python train.py --d_model=512 --head_dim=64 --norm_eps=1e-06 --bias="all" --parallel_block=false --init_std_down=0.0 --lr=0.00727 --decay_fraction=0.624 --batch_tokens=[32768, 65536, 131072] --doc_mask=false
MLP neurons of a small language model. Each row is named by its layer, matrix (up: input weights) and neuron, and shows model dimensions 384-479. Each number is 128 + 32 x the weight over its row's rms, rounded and kept within 0 to 255.
Before each neuron's rows, "fires after" lists the tokens most often just before its 100 highest values on Wikipedia text that the model never trained on; "fires on" lists the tokens most often at its 100 highest values on Wikipedia text that the model never trained on.

fires after: " |", " than", " for", " and", " over"
fires on: " "
L5.up144 [145 102 145  67 182  89 107 121 109 124 141 128 170  67 124 124 176 105 142 133 153  87 139  96 158 155 138 101 177  99 163  70  92 162  93 169 177 139  87 157 131 165 136 119 154  86 127 100 181 117 140 149  89 147 163 123  84 120 127 203  91 142 141 142 116 131 152 143 139 151 146  84 139  89 104 122  97 150 143 143 176 144 186 150 113 159 118 167 103 137 133 172 120 100 130 164]

fires after: " of", " the"
fires on: " the", ".\n\n"
L2.up930 [108 149  48 110  99 123 176 141  28  78 104  88 154 142 135 144 138 173 110 144 106 131  61 141 175 110 157 166 131 108 124 112 162 111 167  57 137  37 133 168 142  61  84  82 112 157 121 153 110  93  89 144 133 156 113 159 142 144 160  85 102 161 153 181 153 159 130 175 124 140 136  58 107 112  89 155 126  91 108  90  94 131 140 141 121 144 184 128 145  89 155 165 114 184 111 143]

fires after: " In", "In", " in"
fires on: " ", " also", " in", ":"
L2.up655 [126 109 147 158 133 141 178 108  87 186 163  98 117 108  73 169 136 104 193  84 122 154  74 115 122 110 144 121 104 129  54 110 107  72 104 122 136 161 118 111 109  96 140  94 111  73 152 148 114 151 112 155 147 142 106 139 115 187  83 129  86 158  98 142 132  81 163 160 156 142 187 132 110  45 170 149 132 120 166 201 207 164 135 130 156 105  82 156 141 178 113  91 119  88 131 133]

fires after: " |", " and", " to", " the", " an"
fires on: " —", ",", " (", " at", "\n", " in"
L2.up844 [123 193 138 152 113 108 144  85  93 157 153 130 158 105 143  56 114  82 166 109 169 162 143 156 178 144 134  96 164 130 133 201 113 113 108 133 165 122 116 190 137 135 166  90 106 149 128 135 185 141 157  87 186 131  90  63 123 146 125 153  77 122 218 163 189 113 122 129 122 162  90 119 122 120 119 106 143 107 120 159 116 106  87 153 125 134 138 126 172 107  70 134 116 110 175  57]

fires after: "|", " |", " "
fires on: " ", " —", "3", " -"
L5.up1301 [123 110 147 135 163 144 187 111  92 125 139 156 178 128 175 133 125 119 146  76 132  43 171 201 168 145 139 131 104 145 128  73  99 103 129  96 158 168 142 116 171 104 139 142 113 132 136 129  97 144  55  82 141 164  90  89  75 147  84 139 102 117 110 103 157 138  67 145  55 110 118 103 120 128 124 116 119 187 125 133  69 121 197 109  89 185 137 141 133 181 123 163 156  95  43 160]

fires after: "1", "0", "2", "3", "5"
fires on: "."
L2.up255 [165 150 141 135  89  88 128  88 163 100 150 132 116 194  90 132 172 167 106 102 127 138 137 105 165  79 144 146 131 118 134 105 166  67  87 136 119 104 145  73 192  89 153 195 181  89 111 123 130  87  91 131 118 138 108 108  79 184 168 193 199 136 106 140 191 148 151 147  80  96 154 138 106 110 166 138 130 123  85 150 101 134 100 104 126 149 184  96  63 109 145 135 141 138 145 174]

fires after: ",", " and", " "
fires on: " /", " to", " in", " or", " as", " a"
L2.up1290 [ 82 211 151 144 133 157 149 136 134 142  73  87 114 118 128 165 104 168  96 128  89 136 108  92 135 136 141 133  78  77 115 131 142 146  92  79 146 211 177 151 194 116  94 165 235 118  78 116 133 111 137  68 140 119  76  99 126  84 136 131 150 181 115 183 150  99  70 157 118 143 137 145 109 144 113 122 116  95  93 113 140 108 118 168 160 118 123  92 117 141 104 100 156 146  89 141]

fires after: "0", "8", "2", "5", "9", "6"
fires on: "0", "5", "8", "3", "6", "7"
L2.up416 [130  95 112 190  66 140  98 113  70 113 147  97 119 144 100 166 149 123 137 113 165 106 143 132 145  99 152  94  51 128 101  82 113 110 146  97  90 107 154 157 136 158 104 121 142 110 121 143 103 155 170 118 144 116 152 154  97  97 148 108 187 114 112 151 221 103  86 108 107 143 134  97 126 147 116 156 134  91 111 109 142 130  93 171 110  85 112 143 119 140  98  68 172 137  99 111]

fires after: ".", "4", "8", " .", "9"
fires on: "8", "9", "1", "6", "7", "4"
L2.up864 [ 92 101 145 181 107 129 153 123 112 113  79  93 127 141 112 124 196 130 140 105 142 124 114 143 123 141 155 126  78 106 114 151  97 130  80 167  66 137 108 103 124 164  85  74 135 156 173 133 113 132 145 135 119 107  71 107 178 134 101 116 139 145 115 124 174 107  86 118 186 100  65 135 100 116 115  79 126  48 137  94  73 144 124 134 146 137 104 100 124 114  82 162  63 165 130  78]

fires after: " ", " P", ",", " p", " b", "–"
fires on: "6", "iot", "our", "road"
L2.up545 [109  88 150 163 145 183 179  94 118 108 160 161 112 100 115 108 129 165 114 127 168 150 159 121 116 149 131  73 114 165 106  66  97 149 143 229 130 139 106 140 111 140 147 114  61 129 168 106 100 137  77  52 143 108 129 144 133  58  66 171  99 118 139 158 104 170 110 151 140 191 143 139 135 111 113 150 143 106 114 172 159 174  90 126 200 192 162  81 190 122 161 170 136 186  92 184]

fires after: " "
fires on: "2"
L5.up1563 [131 109 172 154 178 105  98 150 105 150 103 118  85 141 118 203 131 156 110  92 104 164 122 143 136  96 152  95  74 134 148  67 113 111 136 138  74 121 100 141 163 111 125  59  94  77  99 140 107 105 114 110 163 175 140 144 131 120 114 201 190  77 180 138 180  76 173 119 173 139 160 142 109 147 154 147 146 129 148 144 139 116 127 163 121 177 140  94 179 151 167 133 157 126  68 124]

fires after: " ", " |", " B", "6", " first"
fires on: " ", "1", " |", " round", "ally"
L2.up466 [ 85  90 120 156  61 106 178 169 132  62 114 110  71 127 115 125 162 161 138 135 137 153 155 150 137 125 170 108 145 122 117 133  58 215 142 123 143  93 124 111 175 195 162  99 148 108 149 105 154  57 135 160  71 131 127 137 153  97 184 171 132 135  78 160 149 199 149 119 151 154 100  78 112 119 153 126 108 115  94 115 156  90 188 119 182 218 126  99 122 117 157 167 120 144 133 125]